Part of a small language model's weights.
Size: 11 layers, width 320, MLP 1920 SiLU, vocabulary 2048, 19.5M parameters.
MLP neurons of a small language model. Each row is named by its layer, matrix (up: input weights; down: output weights) and neuron, and shows model dimensions 0-255. Each number is 500 + 25 x the weight over its row's rms, rounded and kept within 0 to 999. Numbers have three digits each.
After each neuron's rows, "fires after" lists the tokens most often just before its 100 highest values on Wikipedia text that the model never trained on.

L5.up227:530485508484509469485531484544460509498459502504498494522517469535544503525521514479480496483469506468520477504500546487531530520540496481513503503525534548521469467507510526507518507482515488498527505481466535485482472486491477487468525506515517519510544497502506520493502480466522501517484532480514470471532505483511478504493565520530439453473485522521498501502522548515519497537485495501509542527498528519549493468469469530500541469531484441454479460501524486514447546482496490491468531486490510467527504461486472497465489504510511463524477479466515477511553503528547481479499536511464517545468483538565526494485450480524510470524508544523483506494475462466480489517499505491500526497487487506500483478473504523506494478491474542480493555491496477499474505552543446
L5.down227:487494474457502448474481487481488508481479519520532495508505480503502550556500516499504481488489515516523482494487539505481530508487541537494489532472477518503539478502537510538456505523467475445465525525518469464542504511462513522492467499515486520474518461504516498476498489497502521516558505509513499440525460513514485525502517490495520539465501511488474483500469547547469485549511450485505494466532530441503449468499490499485481559529453515500474494510476529517513500505507520501495511534498535525509480550501490463461479518583468479499477478522506498473526521512474533527476508468477539520469519481474536462512502457497473475511471538515497540516513489505500522498555512458472504490533451459520503516539496503511504540505484542505492492502458507503505523470466460
fires after: ".", " hel", " L", "l", "ole"

L4.up1434:525514486509524519508521502498504477478532476495516475490491454480517493457517480516478527507514508491518502483483502492487482536530486493503524477481509474524462495466499503523512487552473464503517547511504476470486495497497446494452524508471482503465494548509517491501551510497494514477515502508532525517489513518489480520503525502498500526490548536487491500497491487499465518495500515483513485521512503523534482511513520483545493523536481470494473521459461502504466494561538516507467501552576532515515509529535542446490516470490487539500565469520500467506564474464470527518483512515536491475510487508482479509540480484457449429529544518504489490494494486458503507476485488545498490537468527478498496479487496550474509486513457496529468500499499453506505516515464496
L4.down1434:492548539507490445526486503521516553520504517514504524471523540484497483503515507523502523520483513488476556507527520448506490477470521497491480476462487476508447523530503486507461493477529503499454502501485487531446554483519457466556461520546492491531496451482494491491492489487523475527527469517474434489529487469468480500498476516501534477453444511525513517477531467491508515502523547508557515507475555549512489450495507469489510506461482506501504509464492511522546472469493481508492495507494490436485505496485501550505471562447503504493466501523508532542485508486514483494507506492514505460491483506478491477460508509530535523432487515511527520477522479567492492528485478468494533505484488504505481519527489505504506496493517487499499529510537536523452515506474516
fires after: " c", " s", " h", " t", "ak", " occ"

L5.up941:491499517568492507457466506499500489519465525520515496426466481491522544513515508463504534439490510496501502469511488502518491511528473502509541506502485492463464504478516460463518516465515467514460485494563494469518544482490484498502511479492469485533524505519503519498504474461473480517463476513512540499517500488477531497511473500514525518488508474518496496495502533493501467455491504525467503549530473510490502471530484529518497460471440497485551513469502488530512521507454538515526541457513535487505483496511566481450499490506550494511530522434465496463493514499518500483458518486503501504512519483508519506499490496515470478489487522473508476486491511524524486477510499501498471521451523516508511482510494502494515526493524507547500516475471460509502587561544473
L5.down941:448518515519536497482468522538490518495518527537517495512521476497512525474506504462476463509439492483483517516489515471509537499524492478528505509524506499497469515493522488506520543462494488492500512505498528503468421486482512530519516485480462512454517492522532514525466502455512441462518489468507558492489526504505501467469483493529521513468469456528508535498481498466489540501532499528526487480523512506521471471558543501540514503496544505492442488525475485512516538506478548456485486483526452526533451510512453481485531476484473480503505520527492505544467492518481491519485469509482472499491500508499518504498498506461537520496551488539493476514478502480480526525517495495484503427479482533483439490500461477507484529447536520551458510463489482502500502478481458
fires after: "-", " k", " A", "m", " P", " km"

L4.up801:476516537484507475499521470487530486506474483496499487480490515481560516529494507494533499506547472497522503500509502533515477481518511504516469501464487476522466463454507529508464514492509513512483486488502476533495515497499520493506474526484519522461490491522522558505534532474512482470463525502480471512487478467523517459443530480480494511502498504539540530517497472506547521514484506562468468520518481498491515486467468500473535497520510498465508550522462501517475559508467480476536525508522523527519480470495449461550455500490503507483535469503460506498504572490520530484492529494516499484522489514465492533500522500542551512507444504511515466493470492527577540498486515537515514524520542539502479489492454506528489519505493534475503478512469500578495464486516498
L4.down801:505524486502506501474506538524497532465496534508518470484519490542489503480532544507444512486464507518491491476488484487497479524453479496501479482483501528514542515495492517465537533462520485468492503538508487525503492494528490535518503476547508478536490438458528501507466500540501505501500471494499444497487499536501481519527512542468467483504508536506494457492509487543457492495502505451471506473498481522527492501498515474492491527506521549506496435489479476523513507475542447545470488566484477443506474526526500541480456467482514491466504473460498553489556497541509513518504468502483485513495518479508504515549493470495472506526541530504485492518512492441492477508497512444506522500480485468530495495476565532487517462505558491477471497502492511478493506501474511
fires after: " St", " st", "il", " un", " l", "St"

L4.up582:531520473494437486475471512472496530496537481488459531500507497509509495535472494502503483548508502500512472545485548492488506486472513501505491525518538477510486507463518503477475524552548493473519506480463481473534462482511529494487460497508532467488473473445516489553559493459478493554538468517498508479508508505493491504495489540492511461508532543496497518521496498509475529502483482541501552500503497474535496485519541504481467512515507535511534495521480550509517507517540533514481499493474539449513451467511477491502503488495468505488492466506430470511514471458548540516512501479474525497532487500539472475479515511484482484504541490527524547481490441482500517515532467525513543518544507502526507480528474481518456541480508481506503508455519541440522512479509518
L4.down582:473470509498551485533506481515532454502497522482532459501517524490475534488475487516505541516466483504480530463503504511486509488511501495462530417498507496516492499533457550553518515422495466504446526510495493504499563516471513500468501514492504497513537532540517475455451504526536522431492504468498478473471468491489493492532496480520498518489494489497488501486522515475507519490540485485517465507493476541498479497477450463499575498455496469518473511502527497516502474475478472452506497496506480553487525497523507526477470522484525490514468537506560554519474508548466490482526499520518506498498506473476502486505519519505510498516511524483443476503484527488533494448476507477488466501501522531501487468492510509532552465462493514509503466539485469508498516515493507
fires after: " m", " f", "field", " com", " F", "op"

L4.up1872:539500491492504477472500504493497500526513500453473506505495500469518473489489505478478491524479527479532501508517462497508510508530526487496508456495475519522551477503538471488483512522484486443470474467528488485486490488509462502482502496486482464508445467468499541553522507483509478503538445477492533499489523467498453493499503475475529501492534545523475536484534523488479542488510519511469523510489514444479499492503502493506500486530504532497487469460496485517462465498548493498527490454495508517492490500541541441469492483518531530493511456514495552447504465550486493491527475487494494548526475532499504514470482468471514523538548512540502501508486503511520460553509502490460467497528538530529510511466480507509519504467521495532506491496531499485519489503507506
L4.down1872:468516517479495492537478493524520491497471514534502490483524499507451543473525505464507478496516475500452477480517531485479495507463515500514467528526513499506497486509495552547489504473510487545514513539511508502492518489491523490493513547515502515447524495541513478468428513515531516520477534515495509495501487518514556503494494502513457489534457492470507452504447473506523508480509480491524478505491491547518495483543499556524471558511524451504519483521535505471558535522462509509515498507521500487494524509431452539516515500477502460512483532518512474532493522470493513519465524484521508443474545458504480508514536536485483473469482491460490490482522495516486523444473512495542526486506496489477516497516510499464482521522467471506495521506479500484497528550529497
fires after: " f", " F", " N", " Sup", " B"

L4.up93:492490484444482506538474493487525525498509488486494522484491495514555507442480521490533476506498504480497496475489482475484517486513471509528530499539470514540483507479470509477485477448510508466474495500511492519552480472478544532502507474489498511508477517531478481543534495499518480502505512493461517489505496548422510509499497509501486459515489511566485490503511491516534516502520530505501470473491479536490527511471485517492513514483486476527535459515501475501484475570506542499553526494477519465502513484524510489490521490469512459495490456517549462551476550465478520473447508468520512490506533500487452458487477484522522505494465452455536486496479495486502503522507516526543495513497497526473487512528542549545468496482449518498469502523517494468517528571456504
L4.down93:483513513530552522499516529519474468522500487514508453476492534462485494525518480464472511492482517480468528511464500453533531555503501496509520465437515481425460487571522519519506481553513495494538495489478452516473531504491479501518460525530518486492514483524548505496497518545510499538516466490503500480536492462496487487476504496498531521481453526478526504454513477439494476480539469578523503517502540471500495544469512432482470478506528493502480498480485514506487492489506486486478474500491519536510518474532497533500520542500518501502490492480495482497515540452487495499507518518503496472454512496548496539468514529499472521480504540546486520478507521541505472462472493490531496548484509480460510456519501498484528520509475522501513495506484520508500468467529523
fires after: " l", " w", "H", " s", " H", " h"

L4.up1377:484458472476492524489504492513527487496477469507499530542529530543529479457475514465508523521482513484531457526523556529485464511535470470451494458533517545480444511490523505526445503521480468527459476565540479507466510491450501473474506488456498505478484499468527472501478525508473498539513490529545517494475514536479482532486503479459534445471540485472503503481527511479517452480471496497472506507517478492486482525477565483508495527556493495515477522538492474521523522493518523474469479461526518483550491495489506510514516538495520484486539490496488532506493479533503552511527509526525501496511502508494540510471520458489496482464507530495503505476506492507491497500526440485499514520520502460489503503494480495495489510516526503470491463502493446439506523550511486
L4.down1377:462516492448530505453507498495530514486491495481509498507504541462493512487500484499468521496501508506479536455499455493507547487507503496482561543432517488544549523478527525492528503498521521533547510466487496525545500506505477545509515551475491504514476515474481545475497515495477480504507505456479496509522473489484471512507503514556474522498505503503492501479438534523481540492564482507495489498532517549544524524494452555518531492488498494478489484501476508479459474535486525506529471495501498486491518497497460480470498476466524510519500503496482503523536494489540474511510469434477499499503503477474499485511496488488499495493496476498492497538493514474461487534493502528503523488483488546512522474518476493500505527485456500470515495530490558551484483473495479
fires after: " v", " Pr", "ublic", " def", " pr", " d"

L5.up1148:491477503545488516506463557520509466513518465504516489499501468502489529528474505503540524517503513434496513508518520521523533491520548479486462522468525513482505509557520503480507516513479501461476484512491506490528478473470512430538484504536478565521467452513503537499465484481531549507444484545533502493531447508476547512524509477477479520485482504505517481478527526511500517529497551502533468488524486488550525478521506500459485498491498480470503521464481461526481517488530506520485512541486513523510480501481508482528469511503478525522471534496477469478523468489536449480485513480486510439484520511549487479536483473497512513500497477502463511520486478519535526472487466532513514519513461493490509501512473483482466469448508479449494526512497483479470536534507514
L5.down1148:513485503510486480492534516511500521555528494461510470539506432506487548509476501472497493504486542484527475453531470463470527538470512467489505534509474499530457536495497535506507460534476493471530511517487482551491535503499464488506466525546512541494531493493487507495506474463525486537538476490499516508479489530493487491524502533481509514513464511508526502510508450473489439473525508511529504496481568501478522487465486495518472447489529488514456490549495484477522497519489500517553494518498471487473504506514506506494499488510491486507493497498443481548530497453525483453467488451549475528469537517506478507537463481497508517505503490493501478516513516513540467483490574495422527512515506500470502509488480481487515471519515461513503511495497526492490491508509518
fires after: " there", "re", "G", "S", "T"

L4.up1856:518490489473488506462514506494485515503471530514481504510491523499497495492489518510475502480530438440484474488515511499514518485483478497479503474510509465479477508479554462523486565543544523526500478550483473509494506490497448504492473500545485455541448459491529468499512513465516465543534497472538520528498499527447499553492493457455504481486485534496509500526507546484498496475507470522511510499491508572523500515506493480527460489507513491477513487538506503502459474485519499540517465528532512504514489449511488520475519477529524470457475495513511516476483510461530509476520493497491450494542486525485519483530497499504495533470475506527484465498498525511505520519471505487502525549500493542485516428462473486503497506511480478472484496505540464486514502441487519
L4.down1856:493502514505527506493488528478481507514526520472529468489541467497486500563517455485480525497466519495507518521489507527486489522485494495465465506451501514509517497458481494492532476460505524473512514530488498511505518481497501517487496541543451495493538525459488517502490501485501480488476520464481492492509453518501534478483489541479497508523524540541485522475496483566544505470526493527477514471547485491467551497504453522458529471548548487506472488500514484503505532555475540512474513441468516516483506532547511459470490496485486511540480505464470495499547500507517482494449520494521507500446507461531460525481546478497552512511528515485519541516477501459513517488489488505514487488494491500515498536519510493499482506525509542510481472467478526481533483511440465
fires after: " v", "erg", "M", " def", "icip"

L4.up1685:524503483519447520472513498512473518467456529471478459550531493539488533483521497499493514510491486495506516548486501511477546518499512534442521505466501534464530487507519519467542480520504495527489504423507499552571470500511502514469489470492461524470485547517508499540522503527461467509509499471500502514546515508489498491482528486477511494496479465498491483507500474474491488506470495542482559507526507503499525483437499483482508515487529495520487499495476463550459478524494518490512494484502501498477507534522543497490544523477451505512503512455544479488508467469520508487523468504487543483523473487508516507475505477444523504516513508476479509461488512492470508487527460481487443503533528537495506555503506446491496493469487536532496489466519523544490486480454501
L4.down1685:507469503464501504530485509529500550479464527508501493494530457506482462503478537493512463487555528510490490469520490511470478497527482469519470444484488484513507520503503470489474505498463468482521469515492509514498525478468516488517476522521523524525505507533463488513510499481539517523494513515514523470466491447511482496477518498484481544519484558496504512529474518524491479489525497487532478475491496476493461492512497516517545478493491494519552486488487511519477547420522516479512540515474533499527469526468471496495488526497493490527511497520475496488495542484496523534494548563513493544423524516528464491549510520508491517464526493532508491505499473464528502535493524491489507537446480481472492476465508552494480532518525482509517514519475514457543512496484509
fires after: " ro", " O", " Ro", " F", " Sh", " Y"

L5.up1536:471474510549546516502506521506520488467502482455525471485524494503457504493500475506470517504528520488546523476512495573499510512509500501512464486457508534503530534507492475534489525504480499445538474512414533521486494498504518455524455510535521496492503492538502527452494490511517503494522482489525494480453501482494473524495512513512492553479497471469483488485456479495469472478465475487495513492496537521512504471510498453502487506520497479489522537522512479498476474509521487506509485508460484554487543502529511491573537519452503488506518456472512485498526462524470498443479512525524490517474485462505535519495514488485475493526501504486548511535492510512489485489513550499473490478496468511543458503506530516506550484523505544490558537507470518557500499458524481
L5.down1536:466523493516499467479477543500488504497491483498491522512521487474483473505489475448512521485527468491483509456466433470521493515500498524484528451512490469483483489507533508549482500512527533469519492488482509500488490485472502521504495488512504500500474496468524535493529490514528503520517464523514485484529466460470515487468528471530535513483511505526505534465470543503491501458487544515473516489495528537453457498461474524504528531525530554518527459523530456486542468549515504461508471532538513443492463517549521487514532519557506510533492511480523501534492506517446488489512497502493502483513517503525537503500496542497484459508499505535525515505469488499498547450479552463493557493534521472519498508508510504450472495546511519456522539426513527494478477489487507
fires after: "s", " res", " s", "res", "ers", "ens"

L5.up1342:501509480506519529491526517481443512517521514489485504465481442518540533523482477469467486490463495514536471475505495518498504477502514477478493526508507503500482480516505552527463474452510529550511529503486506452509509481473456530525545526505452522477540500513540495514543470483537521495503505508509479500523485518497503526513467459464466475539504501497458514487492512503531513549543454496510530517509528525458508489486533512526508460483518502485457501513442486489493493472488494545451506493523502502541530501474514469508514531472492497527550494499471528520522521507492528507491523490488480490520528511493477515495444509511471549471514533465498500478519474504501529477471519498492509504502450476502468464499517506485489468465466487579513502475497518516506518508541478
L5.down1342:512490516518506488495515505534503545500517526487547482525489493470462441481500498473491515490513503506475553481498483474474502532467517513528494552482488471457481477495515449460565544552503456480520491523505503495506476536534500475469514466520527481489475492463514501509479504515474480496507524525502478530506493534462499496490533517499534535521523535500501491512529511476473519497475526472490459494516474509521511479544494536533494537510489490463510516469502496469496534506490511475554487504450523478523498505497481498512435452503469503506476499493518493482487486505499509531511513503495519484485452505496492484466524516494564481483498500517529509544484494495500463529516463527489486427499514521463519529467476451496527530517573513466487515510470476502492508489487492
fires after: " l", "pl", "or", "il", "ic", "iment"

L4.up1708:491504543489498462515520480502506503475478482519475526483505457532510515512452499466516544494482470494452509476474484520491504487474510511479498505474496493517509514469513497516457497501512515518526538470546516446493530513481438535497514512496529490498472497553507493511490482503515484506536491508486503542486551537508531516524534554538504461472480547492478500471565493503548500504551484525501470527480507469505460519510490531504434452532517519497505500494507564534462479497525477466542484450539494517519481504492522467487511473504494504468567532480491529461541516493518520485471542462474499494519525510488519500520490454507463523518500533520475498490487468489466475538481502497508497500502497510464444506516522498523541504484482538516512498472519478475479573477505560
L4.down1708:518493547508500484518459477452509468526515509529507484514518465468504501505445475490483509471544519469520477524507494504505486443491522495510486525448467481523523510524519504471494506487511529510500540458516522510477509502455519486498508491507499500496507501521502506464494502468469483527490526512512498503514506460514446462512524472513514486546521495459484475548512511520474510511478484460510485564513498526477548507466507498468506522489541517509491504522528491477481549550517509535478521514513503514520470527439486475504471515511482479486510519469445508475516506459524509518525465502496519499486545512519526533499499476496535480531541496453528503507530494499495466452500518469437488497489500513517504486513474543508512478506485472531495492487459524490513514552486468
fires after: ".", " W", " w", "W", " m", "w"

L4.up747:484480473509492504553527455512532493524500520510517528490468493525505471501536513496497536496518518523524451530558506471474509522512451493495496490526474479491427487471504442490487441500463504540497541502490478505462525531519511512498532486479509501489485505469492506467541518451480467484508515469524496479480552495486522467530501490476496452459520533496502513489480490508521489443494489549436460489517506495496459507449508481536518497510451517487506517486473537514501499540462481533522519490514531481511558483500468498477488481478482542466547490526491504529524479476534519524510513507476488521459504505508497504497488481510509525515557548517495497507508469534484469508501483506502493433515560524527522505469466504550525510499515487515446485505495514523526537523530499
L4.down747:470528487483468445480507559504504485502487524547510462506533443520517527541512482456489475527452533491547553496499530517491503471527473487489537494473494520498551520489485508510489481531527537467504489513511527509513527473508480517503459514497503483501506471540518518493462460513559525526494466470532473499525464495533504521501466509524463453521480500495472496516516516525508516508469503487496486527502520500490524517538484492427438522512553526526484493561500498509481511463514493507505483457494524515505454531515537477490512525503510488499444498490476539514490469516513462508470476471534503471500495515533455503484518483512519499463511458471519509468541483494495483479507502469505472527511471501537478547484502498495503484488458467527467483504468498461495489490501503
fires after: " v", " c", " St", " f", "er", " st"

L5.up1656:479511492494512455521527521524511449489493469481516510527532466532474493483495484517506507517511495488463469541468485508479470494487489467489514482513547488539497505481549513494518557477493451490515501491538517448522484535437479482500502484480542508510474502485529544483529442492520519417553469508486484486500465539522509503513531522572512498453498489497453491490515557482501503454499487578484512516469535500561480477526492526512510488548529477488497505507495518488519501506519502480501517441481505488520487528491480475545491539476484503502524501514518536489529505460535509478502520542500529485491484527491472504493504510488492512508484469521469500493501485504475514469472486469478506487498499518502460548504477471538529494448497464458505515498499511501440539537514501
L5.down1656:538494564492482510509509495472500490510491493511509494546474472472513495498506505474493477508544543468459495493538471473524530457495527509501501462463501460482504544515473489461497547518489505471491510477516492517518531545501480514490493488500529491508501512515452477510517563526487534464461514550501523454532547511500479507513493513508484490508497514519452471517484501512466436470490484470556540503515473501521519474478532484513491476455479521451493495497509522466501480439540510526467516499485486520482451540483522487525483505523491514418504492454487473534522571504544546513537512515486482476520531496497478486487479473495522574486529494503483551515522509495501462525521485457487476538492507516507492500511498542495486491505482536497523494493518486498499522472559497
fires after: ".", " |", ":", " A", "|"

L4.up629:477485530516485466479504529518482513530523472468479507516475500448502503466438488480474525520463493488518551524493541476517554479494502490506497476492511505460486533528458533557464477504523512503520483543488506470515514481503495482516436499463477488497505488506540482484499544556499506515541522474489478515522494512470475502502484500479485455493497489485510492502483514521477522489515498497528530501528511489497469465517506475548517497513515521503488532499500472500505530493496494503494508487518528474539462508467513494507518538521471515484562524488470490445493480474495465499534527490545498499550548484466544502525528500491521518542470469531509499508544523511465541526492510516468487487520516493489500514517477475516458497494550463535496514530506428472521489470517480
L4.down629:531498493484548511529517498487499478469519540520551483475547517492494522509547538489516464484489484545475450508504484494467457582492528525482518503519505526478514531513507438488509492522448498507492507469479501515521489526490510497448552525522492493485506468539485512474458492484465518529450484507523486466495481475492520495497524500521514502496505499487482543492489496504495510534538472478504478516480513510530514509473512553421541532511458476507488503470506475516462473502487485513499472471446501476479554507505503470490496485486541550515460463477499512511513493577506515487459518512493468476444476552483483486521489521492491466509477525498503528504512487461496503478472516488480509518479512492518511476528522494505547513489482506447520503481473531487537475509522484
fires after: " rel", " m", " s", " includ", " he", "or"

L4.up1485:514499490492512454511480554516509462525472505458511468512500481495467514496478497521486517506533565451523506521468534528527519551470481459494476436498506549495473487524513477497476479513500522480469500515490494493524525479480452489511479523528445451526503514489489472471531520497539537507505487491510550459488459512516502456491482520523502521491521505498477535475512527528486509445473509507445494495523474495473491551501492465522495504490478518501521507497445490569508483534501508476498512509472507518495520531514528507503497507523489473518500487527454511436499496478510458514537551474487493527475488495514534497511501477514481554508494487529512494475469491531508537471495538480500467499549459544533530532499501543533550496494508469515513517493501504520524522485498515
L4.down1485:479505451513465511468503529457460478509475520529500496510540477504458485494487475478481485498483477501480528467517440471523473472524500530534523521483480446501490489521482504513491481535488517544569501512481503519498485527540577538495535479496535548511497485494485514529502499483492440524547474508513526504507482486461516510475454514507494497484495487516510503534501484478511514548507523491535543504535534486503516515482496488505477502548504500511474497496486489501494487469531509541494479496518495479525469518490487514516535525488502531483461528459539490489563497481447528488466475508542440470478459529507499459488503524441480512492482507525511501510558496505500480526514532495474534572505518478503524487482513477457462519480499513501476496473461507517502473523493505
fires after: " S", "s", " def", "h", " s", " re"

L4.up318:529455495533457467503494516495493492487482498457466486504532500501501495455510513475499487503511506457535454530526502514487503525487531458513511483503480481493485501469512487484467502514498481539499467479498480515479502515470498531500533502527495506459500467511492470499485513465492480512517474488508530525519480502466513533519513500539514521515508498561507450524482499476471522454500482492500506460530532529469504523532543468514502444525506479517513513574495535494505508520552521479532498476473491530512473505519480457522552519481447505540512473510476466482509509528531512511513494485461489530505496537504516517520491471453481521484467542504498495466472515476502504521509486469529481484488494527531533501430539531512483515501488456512496481508494456506499456559505519
L4.down318:454534445527558547490474527499526498546512501518523488490490498469519486520511483540492477476492519508500501497493512488498470489493494527467528488485511519488470481515488549524506528481478519496514516517509509466517508474461509492506487511480520509496518516483496513482513545507503510500509513514488508517489523540499493472462482510470453512509490509432471505464480475479476487471501469464522505504442440524500481468467488517491535587480519514516508503510542486510493481517483489494488519481513534490487479484448539518503509502502551496489510495445503539500481516484466461471516545506531505506463479496539514503494516520534515478496515440463518536494507483520518491452504509494508492533471574516476482477524468511494536494531558543513452488486490541525516493444502472
fires after: " p", " P", " sp", " f", " F"

L4.up382:488503551463494496518515516488511482542493474464521483505530480546447489511482445489440465465508501489526529471481479490525514515503492494522513454490486572508474549503489458492507531491494524461509503489497493519495500502512518491510449526530533533516530473495451520473512513532537499469484450462474509502444506468471524517492526503524502479498517537462507473475499494530454465511503472553457523492497543476535516491518493511511501506549486427542492514488473525483428524529478543519503503501514531489506501534487487505472518490484511506508469459547463524524504477466507485535520518529488488483526485485473519508466533460479484496501519494514452493514489515506486530522477495498528520522493488490511520516469508454544505531478475516513532474530524473492518496490506538
L4.down382:509498490478519484456473459505526519494486499536517512519459501470467464457443501478498536477491526535437473544472529489477461519491512473496508507508484472482524472499467513531504462477522544532488522501543519532512475491485494510540529483512492517545497505499520522483535523512462516514515486510479503503497513541493495442495530510481547503465477485495507503501540468497510542469517473531500488559479480523485464527506494535492491514507501488510546479509517501517542526554470515468521485526504494516542488489525489512471488507499482457542490529515530484511458495498453527480485457518492525513486500473517480551499471536531488527539499536506505470490492505520494513506490507497456497455476472513524515526478478582440514470484466507484506509472490469477476494479503516
fires after: " in", "s", " s", "fl", "ters"

L5.up595:470506488514523500509481478489484494532483490519520486531475483534461493509495512503465531484506544503490532496463526476509473577487518500497512451519462471506467484461508514543530525508462502528525486484496522486514492479475498444516501501432496537510494496482502521514523505508447483501528530475516472506475514504473481468511516494515470476496530493508530547531499517465434488479446466518479481502517524557484497479461477533516527526497513509535510528523466517548506487550515484478454516460478512516552510469511530468511480497505534513452451532508463482483539478479495504453507490483533488556491474495466463494491507484488536520527547505512531516517489487510502490494530520466508507442493480485521472488531480521501540480507531498539502527516492497521525531490511543
L5.down595:498469472503497485497571525512522476498522537470466502507503532466513460539464510460498473548543529471501503517570485510479521485466508509483528503452468483477533522561485528472475458487499501503486551509514499557484461514522520518523490480498490477516476489511485508470483469497496472500549440461485503484522526498504521496506452496483501511497479529469479466476523528509530485536545496481496531503510492490462534537473490495429512499503516474451519462508522487471483557517497502485534504509541490539477524518457500531482481480459471553532502499499524480496501533493522484511462501522454498497452522491498520484487490539533441500512516510482490490463534510464518515483498502510501498539546497480506489513540517479487503478521465502500493483467508491498448516547472479
fires after: " f", " v", "j", "ol", "f", " def"

L4.up1403:532475445512553521484488455485464529494486493475532506488507528501476511490509533499494505503497471504512500461516455499526478519477534482452500489486536502499496511461533509506507487491500530520485503514494509507503483527481483489475516470496497495480504510504501481459508495469505493460536499519520470513511512477528516523502521525516478492489527530514529475509498521501459500524494500479493512519477527513498492527500502533514484518422514497491553492491423518507468530520488503448460504526520519504533506478509503527499485481466513514444511521517546518437497526503526483471483495451504460486455502475512467458486524434480539493509509527516458453504530468581527464519514478526497514508498466492509499498492506486488494481483506552517501495450510461465524503517502488
L4.down1403:518526512517457516545517523544516450522546506520493478513500447507500466501496486477500484486494524453481507514484499523502528511487447547518510481487494475507488492535501475487483502536484509504499464523495510476482488456506502489509494524515521569519509501451523512545526477520470531524503515517474524484490503511493470478514467510483562509525501459497493497482519451472502503520477533501473499507508496510440517480468493490529505459564535494533450494540546503501483471482521546540538510512481524510473510503456491499526496483517524494540497487460464452525508496511512473535532526493496539519492510489503516535486496514519510476503507457486507517542431525466507533460465511471464486483491521488497465474511486514508515512510485492512493467535486511556506500500454541
fires after: " f", " T", " t", " F", " |"

L4.up904:480477531496492472466550508524506484495465518507486477568503514522543482512488488494487511478482471440541497510510496491509505482463478539527464468484556466485489524551485529480538528487488505487534484502513491491545531502507493534509473509498511485523445511510480519488518483508489484458465515532501456497495527527504489474528515496550493484442480487516502515515516518480517470506494456513520524489477514508508503505483489526487477484525508529475510508450500482506477524490552512492542455533525447488494506469529446470519501535523505528506505484526543473534566478498534509475470568488494528491529504498543530490481453491510492501512482494500476486497449522502487523503489512497550505495487507508457502507528490519487497460497489532528444523532524504501456554495424547
L4.down904:537487520475532520497480521507481464508492491532503467445483486466529491538506507517501483483515556527543510495483477495487511481532498508534496506462502535511487514540512486503480507503460542506486486473503496471498493499479496478468506513462494504483468520503529508476532511525500495526484523447503536486460551475514485484505493508521544491467474482494502491498501487510481505551531461501462537472500537521492539478459484463501479492551557507510491498497500540511491517506546479520485518517528460532513493504461484466440478534474520486457502484520445517555559495527507516443511481475486504496482521399503507493494530479490510510519473520475544503533492508521482468505508500505488483510473511495514478494463508501514517478525494536489502490523508473491521535497464489
fires after: "."

L4.up88:529516496500459550472510521533519469522497485486505541523524500521454501531507432546492521493527533497485495526488517453501492470503532498481498465459519514516541534470518506536528536519475538494527478489476552476505531522443474484497492526551523488505487476536496523484476485478479511477484493523475501464511507520511490520481534474551437515461520502522499510508515546463530444519523525545532487469487560509482484461484447515476474510487501505527484486486535482540490467523490494461505523484528482497528532512519493456496525500508457470485547535472549449535537510509528535489529518494450504507489477442531510532532530518511496495470498511501477495490489470460489481499456496493491481490529509496493479498524497494536492465464491516504490475527487476487488493553494467
L4.down88:570540475495531491497487497540446452507492531511472469476510481529506505526493552481528480459482520476534483475477520502522516514481528483468508489467510488470508494498511511454469487504511525468511539500542484495491515550499506505471498476481496471502515524525472480496549489496467483549513507489476543480462491523494494514483472524527478459478505503482530509465489508474494516472515493510495490484454486494491491510519498435521491475517486517485557518498504532486517500487522493505484461511544509512491533473501495498499502480524511513494483517469487522482498522508547482485526507544528504481540527494496486463455534496460499458522504491481533553517518523516511486514487533512433491499500486495492484572517515517462497507519490468539511482495436541514502487490486489
fires after: "-", "/", ".", " /", " ("

L4.up977:490467469465518476529491548490459504504489499473546531492517512525494537462527515515494520472462474491528544486457499487482515496486496459503493475476486535500493492496553484499509531511470477478493513534526494497519445507512497491494518499476512476504476497526555436527534457462519472489488493477497493498492534514500492513470505502471545502496541472480523472523505527510464453508565540502458516508476493528501521523410499504507488572515479483559481520510486499512469518511510491480482512486519541525529472495544485475511497528504536503515507490482510504456462502566510489487553539506473501501529491496485510456458496495521517522523520517491446514453523500496522486497485518527488500508525475548474476448530487502519533481475483501524492469507490513519493495524533504
L4.down977:547525523501506478490513496481538485507467534498496522504552520486484434489511525475490552513482509487516511484546479529520493503511504465546549572517483492506513486518489501505458459493547522539502499522490552524485501451501450495480508481456504508474477501469473498504457533531484492512498504517481514542492489511482481483501521488503487533478501509488517485473482494473528492523445502486491511525524482508503538506517498495558531462489536478503512459499506501469515479479498468474483474496509495476478501487516491503518481511469542499499479496512462491564527527475466544531492433491539486512476498494483522524526456498539517484496509468523504492497499477493472517459558489489497516475523503453487513461472487509470471533479490480516490531516543475487496569527489486
fires after: " f", " F", " D", " W"